Weights of a small transformer language model.
Size: 11 layers, width 256, 4 heads of 64, MLP 1024 tanh GELU, vocabulary 1024, 9.18M parameters.
MLP neurons of a small language model. Each row is named by its layer, matrix (up: input weights) and neuron, and shows model dimensions 16-207. Each number is 128 + 24 x the weight over its row's rms, rounded and kept within 0 to 255. Numbers have three digits each.
Before each neuron's rows, "fires after" lists the tokens most often just before its 100 highest values on Wikipedia text that the model never trained on.

fires after: "b", " ab", "el", "ab", "pp", "e"
L5.up224:139131097160130146143164102120184150117156120136120155115110114120123137176131096116133127153144105147126179137110121115145106110116137124114094111138161132117144127136141141154131103097152120128107129118121152129155127146125158151114162146109092089138143105129080093131128096104156144129129115095132143151079121143120107137104121139131166163137126134136135149157106081130108094144137124112137138120138177131076110093142183155153129147140153090105127050130116098189112161197151103140126105113160118097129127080124134139070159132101109167125110154084149090149116113129109148169

fires after: " p", " b", " B", " P", " L", "w"
L4.up185:103105136131148136165110155114135144192160183146116103149102143118147136043076117095117105107129134196158108138120116117142122074117111169122129166093158128105124130147126116118108130155131176128129139110150138142100110155128100150134128092178128116129091152137109117165118149091116148149113139144140139087158100099132130143099138154100131156060153133098154138151148130125141150106128101163140128158144142182120113106115159115142113112116100153118146131157129133120125142131037129117126150164140131121132143136100102106120128123118137176136129140123148154142098104118131144106

fires after: " the", "l", "al", " l", "t", " The"
L5.up198:089148129130142122115093144074140145161137129117135128102113104181176122122143124073128125128135146104163125082141165114123120126131124113157123091120120100123140110185072127157135138123138126087108107149171150138064164133156137116112108184131104114128152128120132139123146149089155122124148101093146152144105138115116137113112102145150136129129166120072120142097090129148115104131148137117102127140157152122164120097110155146106139145076122120121130141117107132107146115132100148119104126149135127151129125131145116167121112191125127155141153114136068088135119125141072148115

fires after: " rele", " be", "end", "art", " found", "id"
L2.up213:109093151126130097092155140117112108129112102145100146130131113158154164089100148155090110082146145138087157158101119139098096128131096130141128125116085115107147155107134142136118142076125137134143131160145094110125122147093115141129113166073129121180148118114116183121107125108144141100108127130117117116120131132074139133114119142134122161141122153151124142142135135143153083136128134161087125085119106151178137129148173168098100130155150104109125151162147104152122128170125077141138103124117145153107145143165090140113163129121178125127133134100127107169135120120088107145

fires after: "b", " b", "-", "c", "ro"
L7.up239:150109117127153126142128134125094121149118144104108100120130165126145182151083163114137117056116143149142092145142083151095113078115131137146069142145144153144123119119082126147131124133120133122106121103181149107122119119147156159148140092129138092170118114097115109121138139074091095100146170153130129113119154118119113152146098068124099108136146147133137123139141118112160162132170133158186113132105110124111145111142135133119120147110167133141156138092133112129137141124105127122144153149171134147097118137132099129126139140164085144119134116157115133099180190096148128088

fires after: " h", " H", "ak"
L4.up671:140122149132133192128141148141097157123128077158132119105139130135091116088107090141126159091120113144106129105106133101082154172132090116100137109128111106106187146160129116089156135131100143130113162114111157181116130164117145157115122116129122080128137115140116145146178118159110115145099161160160120166125094108113108166133130123089095129115158160159151122119155148096168150121125107149132172149111144112149126144124100124113131123161142129119167141174107119121103109132093159124139129114130145155133108163085107111143153087127125169165106154166113148105137132129135132120

fires after: "oun", " O", "ar", " o", "ec", "m"
L4.up749:122104083092089136109135109146114151119138131197121128166152125131114132100157143085149124147125079193193124154104093156120099120116126144116148156202100130140128141146102118141123129117122158114109086130123103131127118161149102160112164114141097115122145143099159125140097116129095113154094123125173111140106127102097145161120112116164116122081189130107159139140109090130139156115160159148135107142098153139120141156098104174133142097123143114159094123137150099118112126164141135137123155111116113145131134139133164128137134140125149127169154138152120144145124135124160097096

fires after: "l", "gr", " b", "b", " he", "iz"
L4.up885:109102108192138163148144124125158125124124143158111107144126101122172128120100170093106120123142118138151143142132152129134105154136110151129116165133113088109148095167091119086115114113143103148121138110162145107146125146139121125108125148166154105164139115073135117161111172125096128132116102121105113086168127107119139129091134151075165148123125092111167157121106134158109106145123123096186139140139149125155141127146148126154135145100124129101125120171151093110137112163133114115118132108123039155120145175120131175128149166117112138104133091153126111143143106163107105129

fires after: " g", " G", " N", " n", " Y", " W"
L4.up176:123127119132163134149137129142145172125137176174146110097152116150141130139114134136122147097105156136138121105132153150088135136152135137123131140122113114141130088136103170119099129100175124148133115114098122127115121160152107160168117137131137155054159126152094070110167118159108098136118144104149195105112132189123105148113093110124100120141116103154132142157103165127104139137128155124102119153140133146116122105115098085125097150088120144111128124103121122130130143165122149113137111127103090121114177140144119133135136138163054093166102115144127118130115099125125150056

fires after: "==", " h", " ==", " J", " H"
L4.up475:122169140089129170160151164165133154097093126175120126149143084111139145139123110157133137121160114121104131105087130105130071139087145117147119167136145130168119100096139159086089132104145138143127131119149134089127101158088132169128118128107139112085160113128137105135163168150120149140145140162090116133127171096189081159137111135130121141115117147144092130102156155098127119139119118082117108114118148136165072119170086126143091187119147133104125128091113118119143119201098126105136126140106119136152125135130081123139106138152112148161095122104119153127080084130119132142

fires after: " ad", "b", "j", "v", "d", "er"
L5.up910:171130080143113137154123129091128139121109144137141141155146107136151124125127129108143134121132121105113147120154110111137114105088121109161129056177153176099118126133143096148152143133137139127096181130106139130138115124113070103139143147118116141119151124123113119119098125143114100157099142090163125143103147192093105113137103141086109136094094061130137154096173109115132099107151154112151166143153122170141140121102095138137153121100095154141107139140121129146139150145076123158176103150137126155108169111115135151120127111130125118150145149088081123122160172133154132193

fires after: " the", " The", " comm", " b", "The"
L5.up932:155121164172140124121189112112151125141118074120126103136122131144152166132139141155101138099106168108145155100129151143186079128110151096100190111124133116078126112142134142143165116093107087155094138119105123108115091146126153122118138135116161122137134113129144110140113123085088143131147148147135140131113117136117151135087130079161127141120154135086102088120106101151132118157142145114109145099088164113094158157101136118122152117132139093127113136104127143167168057108127129124091126149122165120134118114155107144122127144162101098139110156113090115114150090143194106115

fires after: " m", " H", "e", " h", "m"
L5.up893:144139090155161139110167124100119103102179134163110147107124091085142155126104120110106131174133159098105110166095129126160074135169127155140177161115156131118166111136143160118093129132136104100125149108175111087167108161147146139109146168156104110139136129143105111094163124116138114174098107106142147156097129147133133175100115130094178109163162142150134140101159135111158116140170090116166144150115118144173094156165088128122115136147152129072132136107117126117108090129118143111160117123170147098092131083131065087151154146109146117105126137114087153132135100140128117128

fires after: " t", " T", "T", "m", "et", " H"
L4.up1012:143129150098181171126151132157103130100133133097116094108154150098118122112161106130119131129102153111081084147148109116161132139107145159143160148099160117123114106154135096110129145101101145088124156086144159178114104156114157102174128124166127112121099123166113135155176144146102141121127101143099135133165171103155078126126123135134134111122146135148097166130148175185136138108161129148145143134072105129126132127124137130107147122158097100115120113148128126114116117138150146104176097137170150102090127137117148136110105126159110139157145119059101145137115124118108134139

fires after: "at", " cont", "t", "os", "et", "us"
L4.up368:154124141169133116145136134155133109100138120136106156144158163123097090140089177106154101127121151121139141148117152120124138119140123148122135155118135094152151120116114139109131136149116168179116134129132148155122126113092139138110118151106155146108117126114096122080133061154081157094113136114112100183137109122139091117103165161102106126173134142122127091118106107161089131142149094126160193154142127160132146092129101131104129128100140130123147143083124102123165149143157161151127133152122112153124123154109101147100103126139096185106115114101130137133074127165105108142

fires after: " g", " h", " G", "g", " R", " H"
L5.up177:126108136098124158121117140142116137173119143150167144134133140132122107100136131165107135126091116179132180137143129112149141161136116100134149142154132155168167118139123132092109126119126125103073101132130131133122124169094107128122129082177116144146161137108114130166156140145081114153141156096108158113154114149117110137133120134129072120160108128185164149165186152156150094141102129159161109118101112145168135148112159146143115141141113112125119155131126130151127073138144171112120175102117076148125146128115163124168105126139109113140097138107096094121137130082106097062

fires after: "ar", " c", " C", " P", " v", "m"
L4.up24:151114125073133163133130160117112096141156077122111108131165146081117130126142111151161148117111148130137125086122143173153152135191087118140172092159108105106117101112108155166144120117121168110109138084141121103123128126133144088148137113119120074134120123148116127120156163115112174104118111130102103122144131150087115099153127092098105087144138146135119110088137150125036154118151145105113129158094134177117146147089124137097170105129145106126121101107127103178132107111105114117129131165112179161102133123130161157132106149093152161125096093140111116129107183134191124136

fires after: "b", " B", " |", " b", " R"
L7.up277:136132103136158115171088116142130115128144183129087101127156123079165117132166162124104145165144137136128127137157120133114128133127112158192099159193129142119100088149099133115162124179113103181142145151159133139109131130113127134169113093118115134154123129136130102116094136152086131107145132127142122105094103088057106137114132128109105072108171098114176125163118139164109118124132128161184159134136110143120141134145142123124157100112143143087189135127122135115101112089110127132149100100151092172130129125136127132081127120152113097124079105102137146152124102112132150086

fires after: " c", " C", " d", " w"
L4.up234:161165147102130122080135110137139151141136088119123162137174104128127164093134166109151091143124149102162141130105148134107126161109076118096117123132123112084120134087116113123138118122141121141123121173134130103180084116097146143077129138124130103134083111115079125135103134142103113144082135159136099146125101171127126117150149137094118124159118146123125169133165166132101099101126114129095166140131144142158108127134135166121143103172129134120130085146136090133122159152093135102152118094121143141111104147120115147129125143064170130091144144157110103150113150104158155151

fires after: " m", " re", " c", " al"
L4.up220:153126106147102110067133118131112096068158118148108147110125118128144148132116148135106122160150122077116134091142140137141164117178117125133155120103128166138161080142146154139103112122137130096118133091153109132115135146080130174103122111133106135105144152143122085074133097113132140163163143151105147127141131156124113151114111137127123159172117130134150129123129116138154173144129095112086098127131089112156130121169146151094125134130124195106149113129119134140104157121148144106133166119121151146130192135159117107080120162141071154118138158068131110137155204088108118144

fires after: " B", " b", "°", " S", "ver", "S"
L5.up301:145091094143093151104090106131107140136139123161147119156087145108127157180122130122062162121093137076117137106123182114119162103123145111118162170124115150134097113128111155135117162138165159117201124140104135117167166101116115133088139101118181076151134125131086114154116064090140152150130116131111170132125097085122151152160124135061126109151158116134141125140111109109141138113114155145140136101108120161150126096094159111109153134108125147136144095128153140120122091133146109138148088094142155125131135111125123135134140162093124113157098120086139180171145152131096128114

fires after: " S", " s", " the", "ork"
L2.up153:134119131131122133114157141124163157155122104134171154101126144168135117085093101169169125134129117141123125134127079123126118125122082127178138097105095138113128133136124098146124118133137122122113147123125156139155167143120091126090132170162067140112138102133118128124109113109163120162145111125165086120088147113147144152150182123109168114115136154139143095124088145131080124154120143130136167101133150146131149158085130111146135096094162064141120113106127094144153127099098134117139094102129093132119181125126149128126137061138139138160101131134142116070151138118160173136

fires after: " ", " O", " C"
L4.up406:117116147141147132117142145165085120101166152124157103157135137110123141125139116105121116099080104134174071109123143178126120122109124146137131135174100139099113085133097150129099159087109104075178113133109128127160126132155113185153132139109129139136162132110138126183121140107149159149122154162114130143123149091112115116096096133130071127149193187131132153107151153120104111121106148114156093168140112110104140108129133124133131117131119152121143074145120122152124107165141140126157128114144112125123100113120145096145131124138154108118157110105142083191080141157100104116

fires after: " in", " In", "f", " com", "ar", "at"
L4.up988:094129150107156132149139134126123164112136113092162147133139110118114129142137142114135104151113127164139138137140148149090147144135106165123137140130128130090174167089148105118149155123121173160176163158121110140194101128137113092176080124095092138121077086133119112101119080152110125121078130127133105169148112121126113133143119112157115123162113086115147083122165141115148120123161146091116118127085083144160155083167131164131125085145161101165116165116076131106154116110128087125130119133114065127180113117113126113113155156145136106106127141103154119092109131141149124120

fires after: "b", " C", " B", "u", " b"
L5.up142:103133115178144142114151126144149135152116146053134131127100213148178135175163117084099156095079142131171152116147137123101116143158128153112123132116133124156114154172122144096112161154117106150141154131157098113116148157177167140119118147128142119101173118115097069151137157112102130111155130108175115110167109116130136084115091144148101096165122089138127097119127148130120130124133152180154120094155125146120102155136141124143166118124136109134151121108113110125152113099142143095179129121095114115117126117141142155127112099109133094084157128091091131144136107155104120102

fires after: "==", ".", "===", "\n", "w", "o"
L5.up501:160177110102139110147139139136090143170124058106116127119091115192106106149095097139162080089183146104123102137104159143129100152146133155108113183148125136155111125092135129117126082118121130129129089096170117094123105143156143102155115162167154116153158153089107139140124159156108140126117117159140160153141121108107125099149098128112110125161125105118114088155133122166132115094145152139130110135131147133169160098130142094126072140125125122160147109096167160141107098146128149127174089154173145128147133136111145112118099128143141146114153140107138150110129103143123117138

fires after: " c", " cent", " P", " B", " p"
L2.up457:120126133129142109127137167135119158157098102099178131166159102153113138103157066133174091133108120108153160132070073086123103155120095103124137130119173137114095107119123136150162109154129113153154119123143128152104115176167118118129131092133110136156168101152160086127108115157135095138157137139119164133122134118130094076125127108149120107122101086107126091116123147122139136103104153130163129093110160135121127129135131112101168148130127122111107151080122125091126155114135177129125116090106131133129145128131104100161175145159082128133119119081102126091115194123097141108

fires after: "on", "u", "og", "er", "n", "et"
L7.up688:150095127131079113136134156128129092133105121127111139144148133119167066140120150134125118135143161145182094107143161134113113128140181146149138138137139119174115117126127139125174089098162144133124129146146142132080154148195146175171179105129156128156133183101100149102148125082113140117130176135108151166092114100128115138122121131104147141169156120114119142107105178128095143118130106098113107136133135124140098119098094068124167094154102100112113168102121120112092030108126103138141104151125140076156146132157133106134147136141148125109115134138104095162127119157109131162

fires after: " p", " c", " ad", " d", "c"
L4.up817:155162111120106154094108134121088113136158122135159154142105087138094114118122086106145103125131110131132113107122131115109148149123138116161141065140123167145137137088132145190145096091123136145116151112112121129103120146148108144169154183132113083083112117150137113113118107139104137133134150117113161149133137108137114137142110116101120089124144041102140165067170093126109128151113116167136100123153130148128147098142164123146144122094099152135166131098135158103087134116110141124102133169156161121118116137101110084137136125127143135087149136118129125103118185140083168125

fires after: "l", " l", " N", " New", " L", " pl"
L7.up635:117127134163145088084106124101105143175107092111149108109127162148148174102146157110117112104130082143161145174116158180139112182121145099122136071095125119165154115172153139146169113094099144119112105153160145123157157169102106114105098155127163129103105092140122178114137166134159145113129146065141124084129143185135126109124112139099142123138136129114108164164126133110122131115126152150130143076141108095127134096117152095157106096136138143142154079140105143126138132116066127142147141144128121146177169143137125162128113107155120135139141150112134107113118124134115135106

fires after: " ", " l", "t", " L", "st", "\n"
L5.up779:109098145141171149126156087098162161103158100124139049122153140090154159132143146100164097110131136121133107127123146146123146144095131120064129120150127124083125132111148101116186129130103126109147094161137132137187122109139172118129140103143100118124114122147131109173133095125129086122122166131108109151129143104149119142070129095141113153175191128145087168132153118125114113134138139086098120179107133150071154140139119128156133161150147106140088172104117160129144132148084154140119102164122133117128142124138121103115138146135136120113132153123174129165121120154152119101

fires after: "==", "\n", "==="
L4.up849:133142133129171162179112147165094138144095098139135138096147109146130152144108126165161128077140105120078116182112150147110099139157126169157109145121133132154170106096121123140097108141132135152079129116100083111131141116128140095147131146120110094152155092155104133098125143184151119117110116105119122140095143108119142087115108098107143141140103141134144099131136115093134097139136133094101081156151106139112095123160167154142126171142131069138079154119115136100126142098137136144115127083150147132154126151163117133109122159151149176156075133110114101107067095150139152133

fires after: "y", "ro", " g", " w", " G", "\""
L4.up19:163098121102121142132132101132106144112160108097139125147143097133125123114094157162135092099146134177115152092122100072111139131120123121127130100139130140134145136157148132094136092102175145098140134129132104119154102117107130150072161122139150082103127111115132103078129105102155142142138161145116157135152130168097128134140175134121102084113121110130144122096131130146146100112113108159116133080106166161109115137172158120131166163107075123111170184145127124123120139105148143108146153106121100109116101156061171132135100155142124120153148135177138124057105118086144136125

fires after: " p", "u", " P", " F", "ar"
L5.up801:119147129137148143149113152134098170135156122112123183172109125141131132101127131138132115120112164131126111129142079133138109102095105138107101158102152124109155121129157139097180101160153128155173173112158152109104108146128089125105108124117125097165106150176147111183119112061150134131151150155088137117117128120075081151087073101112141130139157130126115168119127154082098137123087131110167148143128111138090123146102092108118135095174156139135148117148106111120145140132133098152158161123111158126107122149136100079160109107141126129123086139139125122078136117136124100109

fires after: " w", "==", "\n", " (", "==="
L4.up747:132161112117112137127139141132077132123138098132121169120115122113141142127096125140170126124122159119114143087060142114119112132130129166115115171163130119140150139118103144143133130158122131083092135092110129116189056139152101143113141143178129112148130118121141109118114141166095119096132132109091129135130143128098106107139143120174121138161127119166151159121119103155119116115137116139128097111169103118099127094127142109074126161105112125165101140118131166111073171151111149149150103108162118125191095133151099118159103120162170108152136145108076127098130082114145128183

fires after: " G", " f", " g", " Th", " th"
L5.up349:110087134126146135129132126134183113157142146155144133151125160127140122068096123121161125149102103127156123118181161155089130117123122140106175111166137122127137123112104082139134112126093140083119142123106163141133134130130117173116124117116142132152151090166147120117156147123091136120096133124116128110127151156109112109133069102129119130098124134081135105161156127104121094097156137106117076142136128104115167110146103134114181136138142131108094084127100150158119138104108122108083139136124134132171103086126136130170137100087132145118119154159163134152113155054128149130

fires after: " t", "at", "as", " 19", "–19", "et"
L4.up142:205112136100157117146134100141158159132114120154128160117138144166116114098115110119115112140091154113084130150118097117133128126105116148130159149131127102130119089136126155111130072157114131126084126142115163167157114156115155050151081126104154137130112151170112098093146128128109124178123098156163118140166133143111132122127150176112117143157093126104079123102120093111123136154140094110161110155117074091146142139124099170136151151114130153139111083123156165109152168081153096127144121102142138109095073102105160134134086079155151124128139124122110126111115140174126126132

fires after: " e", " Ad", "c", " pre", "t", " con"
L4.up559:147151140163080139142116119126088100133127134163140154152155117116124151120193118144118127148113152136109134071124080148121120153119156118137166133139170119156155110128099111091078116140103080148147112150138115133113108116131119162129149145086136130115156157126096143076124113095176115098120155119079110091168151116166102104151159140109134126122072136138138116192143121120109133145140131121134140139141120118109112135131110143163138116163121143088132147104132151108145110165074173143077116133136173109146109136147121149150118130138115131149123127141114128147132157096166137139

fires after: "ri", " a", "gr", "ou", " pro"
L7.up432:134173120172129140132105150101125138146126096144135174076144138103086111085094072112119137135125074128195162117154096094124123114112150133171166141115138108127156191177129139098174099146152091136127107145162116135135099107128132130132110110106152140171113149103114194125118144155128129159120139126102081141124143121093097100143154158152127105106077114098142125090107107109149147111126198118115142104162115103098116111088148130126123120151105113151151160148118121111126092154109125114125127123139148143116172158150168120101119149117142130151105160151107119114157141149134145088

fires after: " o", " O", " al", "pp", "e", " le"
L4.up675:120108181100129154160147150176120200140116169121104112113138144133147096160128118148149080153150104164103133113103148131093103088110155133170107144144098107142149125127121125137104101113140118090119140148130132117138107150153129134101134138116134109153140089103124138108174093143152127130095084120135113147148099118077090141140132122171176174154128137156117149137189116077098112081150153152141125096131171143129106106108153134083122166145146145143091143151137099126109130134145092134116084168112103125130136108093106103120145199092130112126136177154099113145115110132116116124

fires after: "ak", " v", "al", "r", "at", "ar"
L5.up892:114093138074124078112143135114123192147156152110129122151127112102096117161150096163114146131141118115134148143155118099118124145131126161114098144151100100148212157131150139122120139124113150154131090116113154117137070119164122122119113117107165135145156151149156138152116155162114126121113126114086131119150156085137094088114091122135121157161120112094168123122174134172110081160115135109123132114131178123151143126157154163177125150138163111145099128133094138119125147135152124137119140104115148090125114083118193135136122122126150092091113111119132145113119125144134120162

fires after: " m", " c", " o", "°", " d"
L5.up792:084126116123096104104154128110104164169137106112100164135119118093093116128139111152168049142138115124169178111140137125115105137108143149132150150128112144140124172119143100156116144137157121116123099132134074139157087137098094108143120115124112124118098163158106087144103116146128169180137172118150175103158101142116117109131155087139131159153142122110110106078128116145103167111134135139126127072115134163149125141104157169173146125136152142101115100129142141121118146127075168134090109109112136145096187176119123109116121141116149119133134166123140168100112118120088104121

fires after: "in", "L", "l", " L", "P"
L5.up569:109115170134129157127143105079095120169103100095159135135110133155165126112106139113168123125098142133190154117114154106084125109120149157144122107129124136104095079172163125149142140119128124100163162126163154092126127164106109152119119147104119152108113166104131095132096178124154138115104138132122113134175122106097119163150107105108127114146149156149143170147115098116126151131104141123160117106130180083129115111126156188149087145155138138101126114097150173124138106092132141137166128126152130089101200133165089135142074125097135134109098149136112155137087125145116137136

fires after: " ch", "r", " ", " Fran", "c", " Ch"
L5.up0:077143127165142109112061146165161111088112147094137161128095137129136185108128142133133089163126134113122122118124119106081142137088091101174128160094104084126119110136127138139119099126118104141178107134128170106143089161078143102138115117143156157140127129127159129134136141103064120101126136126154161119120159135102158117109108130161103139106160164164144122130124142116144125116081135126145109160126092108129178124122140138144108110133134123131127095148152143140117155137137116125165168092147115117112119134144117112095070141158139116115147144113149095137116143153166145122

fires after: " to", "a", "o", "ro"
L4.up156:112130074115130128126153089115094137141136126148105120122159131148161113148097166145105114137116135089115054161170115117184131145105179122131141087147122097136167105116126113123115091076140120131137181143165124113085117095113144134127130176085131121097101119150109098108134151132135122124122163116111143108161124152096124069128127096142095112147173133150125121111142153127158155126078133128135135140088118155139140133152137127179143172127169131117128154124123109131129140118163139116084116100162126151103131136155139155077156159148138125166141118156101111137108165117129118111

fires after: " B", ":", " |", "u", "er", "-"
L7.up747:106097140166161118124138106102139138125147112139128119193163134152133081168096152136147118115128164102174137087132131146159106138110187141147131162144142160111126105150134129122181100108120146161088124154109124116133092137146103152169118108092164142138128177118096126099103121150102127096135146126172150103140110145117108091121139100114118136097109160141149123157150153112132137134115129098107097085119139134164089125141163131062139145087157164114114158109126142107161159118114158131152103115107111108179141151136127092133131083159143144125115151132124142124107111159132079162

fires after: " m", " M", " v", " rec", "an", "e"
L4.up779:100114135093100147161172117142140123068134098145094131071137118121145111146154110130121152122099122078137093104142086136167088143104108140113122152134135117155160131127109102167110136124123118144084125108150127136150150131134095155156130116159113062152134117117110089113133093118138111141143106145137180134131126132137162124137081145108137115138133122131163139124148121136121091183101148118129113117138120106147114126131088143163165108104147102157125113153115143141088122152138113117095134132111139124123138123140067108142187146125172162112123136148102163146174104161145160110

fires after: " s", "im", " C", " ", " is", " S"
L2.up767:145116117109124125125116124104140164160124121200160152095126161091120136120109102110172124128107143126153111129125085108118117131087100120128163119116105118121154150118119133142112136126120155103104118094139148150138127109090155135088127130139123139106128123121140137134153147145128142138101115132147099133107141149162190105118163141114121087104140129173162160171148147137108113160148119119137124113118159101132132165100113128112112147131112110139118100162102149109152151135077146109109079093114110141143120126120107161111115063093132141135141120085136148125190105108152195157

fires after: " ch", "a", "all", "h", "ch", "m"
L5.up320:127140144154130114130147179108152152135101129129143085135145103141144099151120085154145111140117134123123119061146150114134096141174135145094139148118114129125086154126129088141149127072111205179132140121162134100143119140118100107129095109122149148131119123172134098118193154150124086118104143135141114163103094095104113113133111144069086116128148109122123116140112148149150143116117193143136148137102131112087107146139139107136121107118110080103163128134135107138102100128149177117124154169120137133127093099120134155172118138144143164113108121119145097143115103149160097139

fires after: " C", " b", "al", " B", "am"
L5.up896:126123134105123153130085120145102109131182117124129104154108094150108115135077120157127143136107143107120103115157149154142173105153105134183154148109099133138110085120130102168106162154127133096115127145135108121114074138158120168088134061125134175165142105121128110128149123122160144128141100104141146101149094097155103155130140089107137106131127146081138127123160127097124113143110116190150119132130134139133119078136140098121107129148125139170146141134113153155132130134104091169121109111163067087128166103127126115123165149181141104125127129098131088128130099119138166128

fires after: " w", " de", " be", " rele", " he", " sh"
L4.up267:079144123131105107142162119117076121131165117160133117134105082110160122148137140133123092093169140131082166134107166109115137147146128135124135140130082166146176144127120135089110175122138130136142131158102107105171139163107121147106136124116155112140162166110081146110154182102141144090115152150099135161142121093114117119123126155088142090119097125088126139135135118099123164120124100134092127099133145166163117102165133109111137154171201083126160101120136130138138152121118115173092149143113137141119118196105111131137146116109140102154122125132172158130145145094116146138

fires after: " to", "y", "t", "i", "a", " y"
L5.up391:137109173103131105142153148094127124136139155130118133109137113164115108090119152094124116125095167133132113143153124122148130101138117113172120112157131158105154152127097113135098129111128125116130085100159157158157072143085101107096113133106163163099088107128159079075142129129149088141150174158137098137117147182115136086125125111118112145120160128173095092126153121174111145100141137087099129121095128145158152135145131148131147146113152106108106152143128094103095116113137146094138121097126148084148106115138136138102149131114135114093083137111128161127101159159140106135

fires after: "ar", " p", " P", " Ch", "al"
L7.up502:139095143113118129142177107170105174145095121104081133124124102084128130144150106132162132167113121130159100128109107138116157119133121149146168147096129137122151168062163127113091100142130162128130087087105169091161068133148147130124139158134120149125154129116118143135123100142141138142121130140088121094137135110117136133144148158154122094121123142126169106130133128103099164130128085163151168125132112120118151144121105129166081069157130149104115088136122146104175161118144098087085105091062136114111160120146165123112117166137110151143117152134126154140086151105137140147

fires after: " P", " p", " e", " A", " wh", " N"
L4.up654:169126154086138145127094118158135121163135127092138133093141159128136115096125116163143119124120167138161134114102133113082087140097142163128124113136131078118118106147090100103123146131136142146119132134102165069122105090157162131114086137150101131111162113146167141136099166109138142092125154125144112091127134130143157097156146119166153164124139115123122113098140125100132136095116131091118099124115140147142106145103123077130137158130110142119117154123104140130112150110131190162178144086114151134084143129104138143142141097118110179175120126089091152133113158109121155099

fires after: " w", "ear", "re", "o", " he", "a"
L5.up412:130155167146114091095149126145063163126104125128086109141102092128138103126105092123102112153149112122161086142121111144145154132102135123113169124109135144126144100099108149109141133119153173075159163148093112123104153079093113139163102133111147086127094142105113157146129156140149123142165107109129173143142137118132106151126126095136113152126117111102159120162113138112142147136141152129092127141113110115138131113131115135137135151132111136150152202159169129136115116133153124105132107101106146146147154112141130115070175144149143117117210138114137176104107103095133129093

fires after: " M", " al", " m", " s", " the", "al"
L2.up925:104116081169097087138115148138115112129152114161098130159136144115123124127091125171139083140145135136113100088082143125102132124149117097136170079144111134145123128145116143113140151128127043111126144147153150153122105168138115135113103107103125142115117140156127117118113129139167128104128124154063164138123140147158160136134090126186148147181122141143146142127162109128100181119134131113146120135161131153159132138108097134107152111044164106084139139137111125125128151126144112110126103114118137120132150128115137136127126125133095162138094164151135134128116140123143129101

fires after: " M", " m", "op", " C", " c"
L5.up559:135163092077148176089128140080126114124153108115165081152154153139131108162156112085152127155120118119117106113115123122148106158128169144147116093109104151135104126146120088132103135107117105107081164144114088132097145145106091100139129138128144092112146131119147073122118169119139132124140161141090112160164095145063097101129117120078154135117173136119116156127152176141144105132123118118118134157152101151100101161140139135069119101111101147138122121114129073147155124104114156100124138119122133119131129139178114116138118176123129148147126128133204159129099163119155124103

fires after: "C", " C", "n", " W", " K", " B"
L4.up186:113137123138150133128126166131129181099123123142116143039133147146135154123129131135115107121134156143128143130125142102121098151178157141140109156114127095142127149154155141116146121170123136104130151097105132130140120194096075126107132141121127115145151151138102125143172164113125086128140074103097119130156108163161113102111099093096113085119104124111123132132054132142093192101121119188135073123165095139149132094119148098127155136106110154112150124163116143168121137113149145110132139100143089125148125105167135152153135100141135107140172118132119104120121142136141176145

fires after: "un", " o", "ug", " c", "ater"
L2.up683:207123076101098083151164138116114115132133134125120111156107148122129099150113127139156111139172161146092107146126104126167110140152142133151152173132108162162120130152133061116128164119126159106141110140106142160121109097121106130127126096130116188122141139178096134102137136116136137109126117090114134117140117124107097119151110125137137119112125126130107107120086105132085145126151089088138117119110171111126144132170109155137134147131157097155123116067132107123170121149125106167118112159118099126078125199126072134101095147103164146138155152132129182091123099126096166145